Weights of a small GPT-style language model, trained from scratch on English Wikipedia: 10834 steps.
MLP neurons of a small language model. Each row is named by its layer, matrix (up: input weights) and neuron, and shows model dimensions 234-468. Each number is 500 + 50 x the weight over its row's rms, rounded and kept within 0 to 999. Numbers have three digits each.
A block is one neuron, or neurons of one layer that tend to fire together. Before each block is what it responds to, as a language model described it from the Wikipedia text at the highest values.

Responds to: Verbs before their objects
L6.up28:510582508521526492547476430421467564451544549514590506599575536498498480500455496470512599479574530425488489538437579512440517417622518551496497509491557487513416523440506466535479437523568511446434417575462485568518588414508539488403464484526399466341411489488474500526476510560451471566467535435508478504532497508468468463514442439449426495521518533531423537535478485457494538497509511570543618539439538500432515566564434500377511584562418480536477445408492462449591489482512551484483527523587586587492456461494564586525503469508451552483478504372455523536592527505505453490488440573521526425572559514498514541404525476539491456538456502432462480439497427545537501402496525499517429634553533474478483475
L6.up1579:501535535512500509490511505464471557516534518484479550554527533554450494450541530485456500522512528417481507476439487509419490456643513588574545542562592452509489599557493434478396450566465541406411552486459556438570554557544490535498553536449495469465402545491566539540468527454469538518425527473526421541529534452451559573491534491473434466485468507500484509446560502479530547437552450567498460564439526576404594528450482520536580449483436460424504551474515387472510503502441549518454520492559540451529394494426500422421408563465576512506451448373446482421529490569489468562504545541465546603447584490513410456491520413470502442558552463512537453432476543518477616540599499535553453474525478469526366450
L6.up2313:446544557462576491543468514532462540390492519450533473544550481472487479469483507432525553557514507489434501521460501515449449536514456514466490542583612515594453489558488536499488521578528528509521559575497473471494454562502620501509507549521374419476527491473552523512416584498535466493467465582435520543481523447506503441518511428493448442446369435570490524532543527489543476480592473524573428574478466449491569509462498499466563594520564493508458493493457453459532475490422507427470583549522500456466468577433550516423444612395432546560404505477505550496537527521441516546467567510486539561541458537407487424469577483501521465469493518515516559515433466446570551551564552476544429555625457537480471543
L6.up2716:446501404458538556456566518520485562556549585464472544553560532470445406429625551429447529497537497458516526539533460545450463516535466608501521518481515496583563496525513521550440430546560550483454507441547587379571456500464469587423506520492489540548431557518467507522420504492549525482488550508403486427447479507541494570459518433471532472471523475566508531464513486443485468561519533524557397515523523445455520558499482486521523473499517490494514436549492438494578449506538480485542532548488471471470486550427464397445436501437558451523487494441477590518468454500553453483433501494425516478499524680472476451577497409493495543491495519517531494474414461521413527534489453573470374471416481568525412407

Responds to: Forms of "be" after subjects
L6.up356:502508479417460480471494462530573436411499492424440606568454413508431537562504520565460381497404503473427483544466563501510482439484586524495539492476455502512534533473533569469461546535489531439547414504543506570507438495436521540444464500402517571488490476446529517544501494465505568629538502451515467512438561475502498471495489488457587538515547490524531475521517483549512437463439504443455434421462520489517457500463423520494594543606474536470539405498491465541523459568457404502524624569460618499478539491520574508485478455483553421542541517428509530519469508513526545523472514516546518530441561499505503464514478428433528500547484513504451563528519464607555587562519455550507555597508462538488465537
L6.up817:584441527531479526530416434559511566617466510572515501471543467546457533508565427480524485582507534500545447516448444508466457431470547453514479494570579511556413474381479483563510499512522568489505542558508429495382506519511538461433488492514599593455512444559523462470434527430436440532463554502381411492463417512475512464488508458490506518475454523591532516558498568480489570488548590499559571506465534551542451655518514497435530608581409576481472473496447600509491513569524502412474450482446569572544489490497514445486501474455617558593478520525417476476512633506478564408510542600503513568487553533485471513475480501532489472403506447429537559454500436537410493372446486472444470540552454538443535493
L6.up908:437439568409427509523429476479449527552489557483393462434505411547486471485560395505506428449483537428462576531510563532556613453438535495462523502558605423457444547425529469587539479532512494473505472451507545530489422574462516555438527502468540431511523461482467553542526538508476503523382502470478490526449513463466555642406542516526469418467491557424474422464464382428568473528566575463608516500374562517524487497511427466514530493587484561466554511411517435418473466507566524493539540448468529562577522487473564458455474514467427517549495498533421546456577528505486530426544504565436575478526560511566570523492445617574501523485417460545505471443476458396509583375514460537544535559362465495467474543
L6.up2160:412410513434467454339426509503551543438575468548463470507545467477508426532589483545446522480559530449500498451472484516487525418481559451558452559387497474550487531491385453509532442480517534475487564526535433600522523568538513488518542515545490505440528460524451524619500528425443457500489513493450494534509592460482480540336522445477563404435441561485459470421534503530462513434565501474543439487484416550529541481441471500519532519409571447417468528457439448476530474512513446484557480461477539612417469564599526463507540512553541444564582526541513528547592532455536506495553499504469594439431439514505456491553521452509436575479445544488420535534518490480557530541471555591564480523561484507555454552

Responds to: Main verb after subject
L4.up385:542457552590490501485528495460514490480544460499531551459545485428558362417572480527583501424459578431508504475484525504500527460570503492490496467516523534467463504479419487498531537441508476465497508547543424511425533678440479496545421544422426507502503519606539498552547473531413505509456491408464461525498516500478505569505509525489447503460428511554556522526453565468480526442649482572449512473421562477570498502430436480516586481498504541496454453470533443527494436455510432523341599557548485526390434517556494569421507522455349488543599475384470588480549533474454518561433473513544442477516580497480526512418529451538465397468505481479482552546514425440549512499478511485508418511523438519385457658

Responds to: Unit and block boundaries
L4.up2467:595456582557479443449542442485448532565477449605518460460472527343413614506565467444485500541436584584459420494496508492536562452559538477411479539432480473525535518530593502564405477464507559441514525494495506563492514424468483575482477516320430503449489518411459447461500553511514529539491437477506461602487482523512507460493473490582562508469489555455531514496435494527505490488546543563456491496532552519482568540402468462503431402467489498437453498558506452432474503572478547553444549586537542519592531526434525507464482481416547431518527449575624483523537462470547554537556569575412520600408476533450441549520580536438447502457519487534468509467507561454488632530617499461517476448465544548536483437

Responds to: Separators in name lists
L4.up1459:477518504458455506542495431534538584472489521490541416551533508408440470470481520407562515455392486437585446424563399486551425464490541382481535566450582453416596476485518552554496557513533534512421480567503535483494453524506371425482529427430502452536423509540540536454531498502366575502495484533554495543475512440534483498379488561435509421505387498376509498519492483461478567518665546530597544517579525438585528615469439452548591473573523593493458546462517532519464546597504419413593451459463456471425389512530503454539546536571529498534530524539344535578489538514517432502436559491432471573466500441533555471485458455452528474568567449501497528485544522458491557490521491577488480417490466399422544474

Responds to: Late stats-table cells
L5.up233:458494482532528565470487431472560552402565476571471417530509539578445522585462483588472481409443565534485495515385512490500519515616486457432503494587521502531446574453629506468543503515598503368477533507530493417499524354593519440560540445503481501510494511491490538638518481558528500466530541459457504552481553477537415580414547446488527578525512505512529466502544544484482499405520545500462555523445507539544577476399506503546509488490510569520441543464468453502576560560482457498502451472548529581454525425555530552571474599492438478470514508532534437456590387468526616461419532529497451524506476515448516474500519506471525489474518372511560492533477495526501545549457573563558491486479446383458480490
L5.up2346:570472462488424509513455439517463542553535540494492481383536581462484446508579449479567494454471591529529580468444479433524536484614490542499483526571532519585514551483580533513459522621515488500465516551557421547537490519488573495509454465516553579389505458460603481566437544454563404529493539449529439586465616513496536446466509453482565492437567533570487542504501432462430446511496635468438528547442510401488524576415494454419489606549531558599522508548521494482518541519418440471404419450543490482542510438466445504578521506582430467450516561561440465543568378575467517532460513523456461565505451494536523489533444493488578504486468392540450535595445496429520523510591484549584499490493501506487544510
L5.up2546:419408468556491448508513420474539482572433399548442505420511454476547499497516516453579434474509464569463499489459451480449466467566398463515536422525448446505467548480506531482461480617498441507501584516541423550539509502486451457554493531463476522526532402501497508483484445552441560573507443465527459495526556578436509512504496519524520440536473524514500497491501494420515460484466461517505589585528538546489521496507542428519632540451374527454544490514487463423550404420513476440564440564509480480489595551574614551487486571571474492507441483459415529524559432532526523529493479509408543488384588491433444455500425512574505468497473504529475480528533470482443478485508522583438490518444489520498446454
L5.up2787:527532442530510465550466463464538561484522480490449513506612513431467460382555548490556463483495486524450488418528426527583507396528454424548416435551525457498458566492489489435518404576534473491422409451537565523506477481529566583507495533503503538489449494510547543442602615511545523548498435507443538505493566516532523485520507446540556500414498577512506496379554506477482480529520543466575429526535562583465442491499533475512499415478512524536470499465570433419556500519611455523493474474551538546531467563492611586483422497448484589536522488404546529500540471491485406550451533541446494506452503435477469474513500478416443455497441545499471546565488434481464520515537566581520474396558434459556375494

Responds to: Copula before predicate
L5.up544:474537476497452503463527475436452567386538576491484492594506459468526437441487473508489521503463519506567513511530481475426458453454559464430488426544478442606564557487588377535550499522415449557450451474536541450441508571568554534482539531515490441455393452437455534500446542547491455542454518494499431417396485532497552537460473501516463438456444530511406398517489472462467566527561458527575590541519527502560429509561471511461520519504501508537489487455485450505478507488513422451460561559507534506497489450544571550560544482440491503470462507467504528491557552465396508518450452533489504480490483494535463428438507474574412534480498460487495575405498415503556459350497520522436455525429481452502501549
L5.up1029:473468529447514527424464437446512538507466508566449408501521455488456462594544485540556436495487562481459541520453512446495477525448601502474431458435621455517465442480516479531546428480558516488479566452580447570548475573507572432494479467505447498399510431521496491545490555480451506551409480566535491551500507502463497420405545494502438448444446529488403523476495489421517611503573507541446476515545493531548510404588522493533466525533522561436457521485476536447526505519494472507553533423567558502562482511509494467437557464501454509517397446439453473437505541509455527469477450548576555484532481460511565510476495416474506478469558513488563424535465480508528607405565493597459489546530530524402491479
L5.up1465:395464477549510453460513482449419503539541621541539462485547506501483486544559494495514533490526456531455551413537419604400499508505551472503537419431518558482523570480474528512573520536529379481532521546559461541563526527501549489418483495516541491460543456434396527456426563591622581507459511581476524484452559571565531427440533421518460527389493464479497480434484472435468480566524487423494548538505521591445473563459537535492439545521473607411503534468497524523463508481462477571545590481511485534437542594477563492418536533432403433548427482487440456413546543632465508560483515532429446568597459494504521515530486536518577433504414459606505425495457501444514562479511453566507489475421550494499484554
L5.up2649:501385510494478491385521474468437519473566540586433411472590499560570476472424493449568482501483473471526511521462520493453540521486567537473551445489538448430547518557561453526492506505510443440474552472521547573439403515508547467439440446523441509566552545410439495510512538563511548427503396518474578647474544521564554523527556522491520512423471465492467511472479519455451459538626497467453533424501567610477548441529528543407537542523507496507505462565538537510478480487498467600468581406493567531388468532502515556394472510511547462467488464547474477476538532488435640444438532566574463455468405557507482521556520458504599547550471430509478462607467513456565568554605470546540441541518562517421505499

Responds to: Paragraph and row ends
L6.up139:451586451387576493507488504414522510478518486526488500509529393505491488500535546503559547564428602512454472522545500519466578469533533536587517452496493553494581478488479528420471422550552469497467549486451528483408554494516447438527436477451477568511441493523490558431489450453504550394493505438385535489517516597473531529559474513453489528523435485489496429519494458497448486566538515525460484586611545509548494603457478529477604440556518501480473495457462553522524485520606419454485517472517439545428506464515529470550554522619437469449506490431485433461502540524370498533490542507469471588502559481389527541581489400478428487516494584504417524501470409455501504467449461569425458481480469435426470539
L6.up588:511500541480539476517503403584520573495521523588434457550565541463500505508403420468538573476502449476503622491515520560411435504610412442458456439426507519522570517460492462440464459496567482471532497509461493514488580463520524479477434592465449500484417543537480533548418508608511447502537466562459421607498464418519523471460530436530543505524520510489519505537518387496508467552460484516480510597487511499581519550428455413513508516492480544361529516534509449488493514580368475542544522478459563544467436479545525457448562514515572515441527569462454432511595474519404472543507491575594489518444521556480558482496518477465381493436507506481451637471419461437532513482493481543459477573513539472526514544
L6.up1136:523493563521506533550435520507547517475394613457532442461492513575433522445532567513450521444535481485456466542523531498399477483550530557599541493399485542464548591570536449529554488520627487413439469417461472447454532472443547462490565433379497453467579497459435542473477504494410532494574480476430502487513490422574529550416532433472491403477497510515581510545398450544571510430476508496458508485547541593510506560397405458483554516462522505582477465554535506470519483502517522451442366448465518436504453466446443545582416514487508483515470593559439501497479527455388585329469507599466466582462456556484501488479503487557515487432484422565545463499551480420465493417528509572517386491497464528468498530
L6.up2636:561454565534388452476514511499482508554404467503512437455528549451509435419495529506469519495504594452472532490490628491540633462509537472515541433514406508505477540515568450487540426513482527490498459437524491545467533531509608470503471522437513433534570511403482568481570490488439509435481524523448513551496519473472540510483625502537451497509500444457577448640430513455503413485477517491424490552593520467649557528453476502559480545570574426502433447581528434488416546467543441552463550419486582631515526446555428466514508585518531442496503502428447472513495512501501560463564575509470553508560446499478462527476481455484494566548510469406475553482447506480494559532456461439520504430504479445467536486

Responds to: Main verbs of clauses
L5.up443:487418505528554443570445439498480607539489521534510585557618494483457494515494512595517509511471492511505577504527502646406478488479420466434559473504490497518431571457478473591541474471480556444482448569564372421472526515543473421520528478499390503489403512536520560559528465589509543486434518515473480492422435564556470533447516466516461463431501552526540478510513476504467548513644410554513585497506554570528587534541467513600525474459526528527492488413458479557538426479553553406478488611446450524473496555553465533490546501437433543525587514497530603513506510574549458475494517482484463424481576512506446516496590391540564439507487515456422546454550424397491572415470507432645490494603487472460506516
L5.up1230:566528528464528424592506502488471560531543600473520566516469519443499471422529467529426499404465632445408501451456523555489510479548457520481541495506520514464434516552475509513462470475524561485448397549544524527471536520491503452471475482494523491468423638459593550523467482501526535556475475535454443516476492583503452485418457448467496453498544424536476464382405475520448515477534501594591515540484532498490526494473499489442573509552512465472459475498539416491495443506477497459443512562563484512537507452532549456472481467476427532514451466420512580557520504578483456458421487572546547560538498475573392403479540443543560455468562419430486477496439504545583462485592547461479551599606434496492533620
L5.up1706:526478519506516554483487482480498623491492467557540590576547455501572406420589490486526446411435475482519512482476499534509519461433478422466527505385534553522400495430533515542502444438514481512482513512476321481428499626461530451551496454498431444431433601572554531569483511531459520448413509500480425532461403522512521565437481382472535499467429535490416449474504520434450508493618467545592498530483489476570569463455491513434649546480544568521495494522541512541457472460465423424452592519519509511452486452547531519515506522481449452514514449391532558515467559566395451558547512387461455413549531462545426480436513433564472400506552443515390480522546435403508629513521518517505507526511457419493494490
L5.up1972:487538509497533484605501540467474603600578519562531527509499462479542517485477467500522486487485499471493554417518481533412567446493475478484546439471582548510461516480476564515554516479440556491453366523568431494438576647473468540516495540501478451506435528572516577579554526507421550520428535410433517574492464582536494519445487359505537485463409502561477526463474464485503532483604544540571528467467533555491541489480546474479570563523477483575474569412497493497455457495476493444417567626579514545462411539544541536475515445397425485519576446399466552523457527516477462492508492552519514466567615532562480478454507425526519447450527501469441562563554414416552644524496519434553490517520435501431458564

Responds to: Table cell delimiters
L5.up35:496426591530484537617558547546482577579458453556521549581509617501428469526504499413387533530524444548401510488432573525472491581446551478536501500468504478542456529522534485538501521469549484474544504443545517470468476599380399519490540452505458571466404435505525455526429609520487460470469531512503401483483416468548501466436545423563503516515393462463498532480500487475552446494537474507506475535517493458500508486405477463488467504548587591587499470509442569533440504468429580457593610516481484480530458493460584429477428569510485418521539499510461529542490401551448465543471504467428474484526551447470555536478503502474504581534511459491463522556538537487497514552549489468440488559407547461580513547
L5.up559:438463558498443573547523481467488557563603502561490505473571527438464508486399495425438523501558548513475485555569624585376484473513514478389527455465488503569541512500494518527468348520500405464479508537544520488415385560447485532539581551461425551567374471487443420505469523468431497466506495500481407502531504523573559447368538437461446514542499463472538547410516549508553433549543490530478533578522484446514528512436515542508471481523559515458571457546540539443538481578490460426543589474425483514459470466514569579531539519467441469487524545491461441627533457459477508467514548492483549498532471546463450512433453447475543517555397494436425506550507466392539527535539450479465491549430615507499508497
L5.up1614:485511488463490483478578433547454539517545404629577503506565586490544412461433534449555476482424458484489527538570507444523530414560508465508462414486574494486411532510603548552502488473529426481599489467471611543466475531502544579521492450387535461480522461488505494551506528544416488466535497492460526503532471573457534495455463403524504515540530451466526576522526490513480435493534522550497426566485514479523456570495524526485538562496543476476509464505401444420510494489571401433567441558548518561460480521513569503547458437459486488479588526407507571534490445464445443542407538503504495516514516563424543549473487422470422506568541464440413517465447457416574624466528433470527547555449437541449483497
L5.up2555:495452455503431530552593497473516553573465496546448448550525542520422516541456396470455491569491491491489519503424536533461441467533531431489497535457524492567450511511434542527514468532553431510487460450524436549492490442471515425503563406469506499481466482451523465504437572538513481429477544464516596459551488510595485522421523444437477421502473425488441502533577557469484431518496536546576477545519484513540447517516498457615430459465554487422507464591399552456503457523502558426491452495444520563536513434527524444456465559485466506503460379529470437605521444494451477479518437451530485477516583502516503564564405515540563501582331395412457511500541519483503518470520355526552572478377532454514475530

Responds to: Leading digit of years
L5.up1281:497462525505532518542518507413601526414484540472472592573578511512505496482523477455525586442427445473481463535547502516496505453524460531508522512497573514519585443514553586405460527558485435532488573455512521515508487460438530419497529489476406564562445543494460467535513509613366532510408534508574568535518579510488474495519457465548535472512429541516529469500461421494599534472517417562464554527577487469483587487534549502497609451605527545508471598509503463464508604580429490384502478533504468424414543423537437522425506605492514388464566584433409525528545490481538475570502505460482540509458548511408515534581522423574507575582471547452458521556483468471521501498551442617552531542486572444545481489
L5.up1955:532501533514528560501427443440447580512435585468573536512581440495501445524500541432529643413467481507476395510551545518515498542554517565494503431444458533504492519509444516512406513507579434484411564593527431507449538569508560426420510507535447488478538438482467591514467476588548558497453551473507567434422455455563420517484501503480419483548518485506464495503513545446519520423466462430456517450593503396459458471435481435446566439547438517495569468432425582498575437527513468447631519552485532485418493464506525490481488578532543418424529550476553505468522484463518488398462535545563434517463456502415473508453553410626426493568423497522525496517512437375448520417493514514515426551508467485521534521
L5.up1974:527445493479352464524433483458530576514454483439561518478576514475517476500483523413511545530466418470473505483561488505493504512536569406563422483445471479541510523514501517480515463563482456517502466483558537460453531543487531485462495438553515433497514527550474560488462434590393489397536453503541527500384488564552450442543567511473422497508453432470542434499519443456459547499576530536530587533566577493450592475571542510537511463412512463420553509477490467520504450405504479433496439540549571506492495506537545456574521559579474441475467549537428497520509487605522506456446484455575498536415487561453425475536537496489526525564462510566503492569583569477533498419482465501559552388553510500514451463
L5.up2107:502490498558448501597632526523453518441415549458484522579541448532510507400569521426443431432507544522565544507505476574473443523452552521524484510447472521585528551501461460460570437515555496444455436493521374595496453462521534434447456479517549454595517521457487518565459450459519525514493536521488470414529483541467367504533577541501529597506440431538480473477448549432612426505409405485531457522464486424463497488480520518482503468427458463394525496519463456557504560503450530389545575566455442497472443404503531583480453499515495489511480612414391529511454575491518551511474480444537472566644523531452499467426596466464525499537475461519529560378531541513516544509408512522549465514476588490533522484

Responds to: Before a personal name
L4.up1412:496486438505516446449480505482408581602434501504429593515456399473392434543487531480582422556439505545518535551517446477451453515553469522584550506532458420529457486444506473489454426526516561539484524472509580537504524513462460496487537525468486513446566638446524517474513469520495564553462507494427448492399463480515451568528429463502425422483508495597517503537506413512429455494559476505434438463500468514524586582411448455580513553451621481477449542498401484525493403459563410440435564537520524548517473522454577510582377480405438515493510448569488533515475490512538536505471533518524516521493501606496530470444523469555580447440427526550522542478552422502533539394517511510559504460490471481513431580

Responds to: Post-auxiliary verb-phrase slot
L4.up2262:511467447426452533393552494492456577491527529619520540566499461531484339499513535539528608424529604444474506525519477505528511458530529509503494530463561539479542476518509489539460502522592515440477430417485401549432424566483560548502498499387450498411481426528514521523496520504528458505366536414466413575499472487510463526445492463452443503445449622525465523469589420521581551446601435570533549507478483471548512492433554505502541491457530544465524561483477479451514484476447456502471533544501472465514474539532583587510580579399407469525537451419556543463598584428425457587469520525466561517459554539451471513518497420524377506510435443511486526541531482553557512472467541639557441514504520439517456487

Responds to: List item separators
L6.up35:488499502567548436466517434492491528559540558475486536471564471455401497433589429488530475381573475505384489528517483493378485352492502526514580493514553451493421526532539478451490455528489563502470485487492569515503569498470534480514527428495442526505413552542443554534484593461505484509390518468418457535502435501551514579480581463456422520456478470598461532515467519458496527489514476475487542455536501533537586518468515547513561517510485491489460524492498442541547491528523541478556550551572440459596525585374529534485367446586429536483501495468375518528473553570530457483538501564459556483494536482459511498403513472469577496536534519437505466533524465521561604490568505579446433529596618498523515456
L6.up269:500440516516497477494537415417527544419472466523443494494534466367403538550490411472568463461498605492569428525540473541493454426523525444589484459539402509551515460489467537516533548468547446527504466574476481538358506551504437403492500492544445548517382502512535622590450534480360514449503455527481453572523491498531433466438532489401551413442432518546511559582441496496517514478575509541528599549550493562541475538511479445481505525513569513438554525469540502422453487510461393502561478435479516536524462424483463527493502514451440470506427521355528450526548501544517444567413550591503480532482491508526480463463468521417574502489489472503428473479475472425522529454505531559519512500440520495472464479
L6.up1487:564437540638533492586468507461512519426486587532478420508552558475485477514592500417497454483494492467423502442499533488492452450562552379495408539463616471541521458447510553564502530559458516530502478593538514475358533523510418396621446506472438517555534430529588389489563615498358535541494524432566509520515526474409555447579517486431487475525500476453600537416483479442564486474666488484534488534537553503551454522464487460402504490448554518464531551475546480475512430601499444426498520439521524469458453418551510451526431476567434515568474518459467579509509552516492545486467527543429519547584451525474531450479430447376470496567481499487456518539478498418577516447576492455535394615424504515516541556
L6.up2017:480489513500554479483514510463564596467522590601573580490495400413459554497490409614476513474473588525565459534490557446537534513531478414597533468523611523528538486535468453505491538518497440482525504573435531504458522519495416468524499463520468408510440516525522502587500536530477537507523463564504482515476489547605524430465536535552556542530479555472477460504494512533500452526566474485543587469468571517527462602555534494491478484637424477398437605445523522426554528589489457509472601550541528445431536478552463549392542572405493538488472459465446407459457533551466587471519500518384467548576511423528438445403461486517449527479493465469450494506438459455543577523587571417447470568484495374495489634

Responds to: Given-name ending before surname
L6.up36:549520501435491545584473485446449460482495486546556554551510443528479509485548506459564449534503461541492477460383519551472527576511519446444442415431505398531568477608484567551436526520495424478386502516497453603377591526578474504484534521439535526639416538515470524424447438579590527530520451521470450527525507558610487427502566568527438429418461442487510381446498564444496493492547551440402509498573530531495490406480495465552438521427571523585481449526452523478438490421469454499573477449456625492455434599466537355439420520520483509627463432465421609470486531562479474499471563549439457519474527573518453457379503414425485495518500517494499504455492546570570544468492539473522492424508551466508432521
L6.up1523:534579556514418543539458502372499536494539499531476542532534463479343449402570567461664483440502490479530480599479499476439512521489523599526469415463514527550510553443508491523512469544558580527467582494495487584539461570501461443503548461473443514598516571579534548456479469558541518486488506526426465486414481570603508545606471528473468484482465442466522505450560516504450499503569527497577469570508526486459590614493547462514572449564478596530567429475474507505485415555467530392529607474531573531510472491632528486472432477568440419512537579436548473608554582504499477422483516547358522491487503489530513445429498505531480459505461473541518580429477474500509542596507574490534484530436425576416427549
L6.up2074:515519527441488462430518455442498523520457422560484622490536432566392529421492539408487499542459582571547480475446503533490551496539521514546576404502514486544578482441478527412456523557541498466485500547436382563481497583538537513506537520501474543470537590523471562432462463562526583488464512540489502510361425575619531461438431554527427518485438471526439513504470573501462489524448590457532443527469496475568454447509463460574512569515512555535559534524401464400473426458535450412441525490547516580518427441529497442527485435473464417536532463474499536605545624623453501560436522559579442436502543478492500490406518418525549484496515445485548507497558505427426547430570478561417551491553499547524504461
L6.up2266:439518493454459517500519420438466560498517469470570429472520452523490555518510486517486518490459616484410521475427521543430515497500487551531460523419494554545514496515565502488494492486558487559441450515471429598422568525438493487571481504468478518595503466498525551465492493564529498402523397523529571458346467587498470521557486465498442430523519496568527502522568544518505495491485524413465489465511558626443432489558481426536568410538541525615635475523501570422489506530492495446470533536499613489457460489453462464486512484478540473563542543507537489485529601509379482495444519459488515491558563465425477536461492529557484491467420408462479538477395519564528497498518545482498471421480472516586526467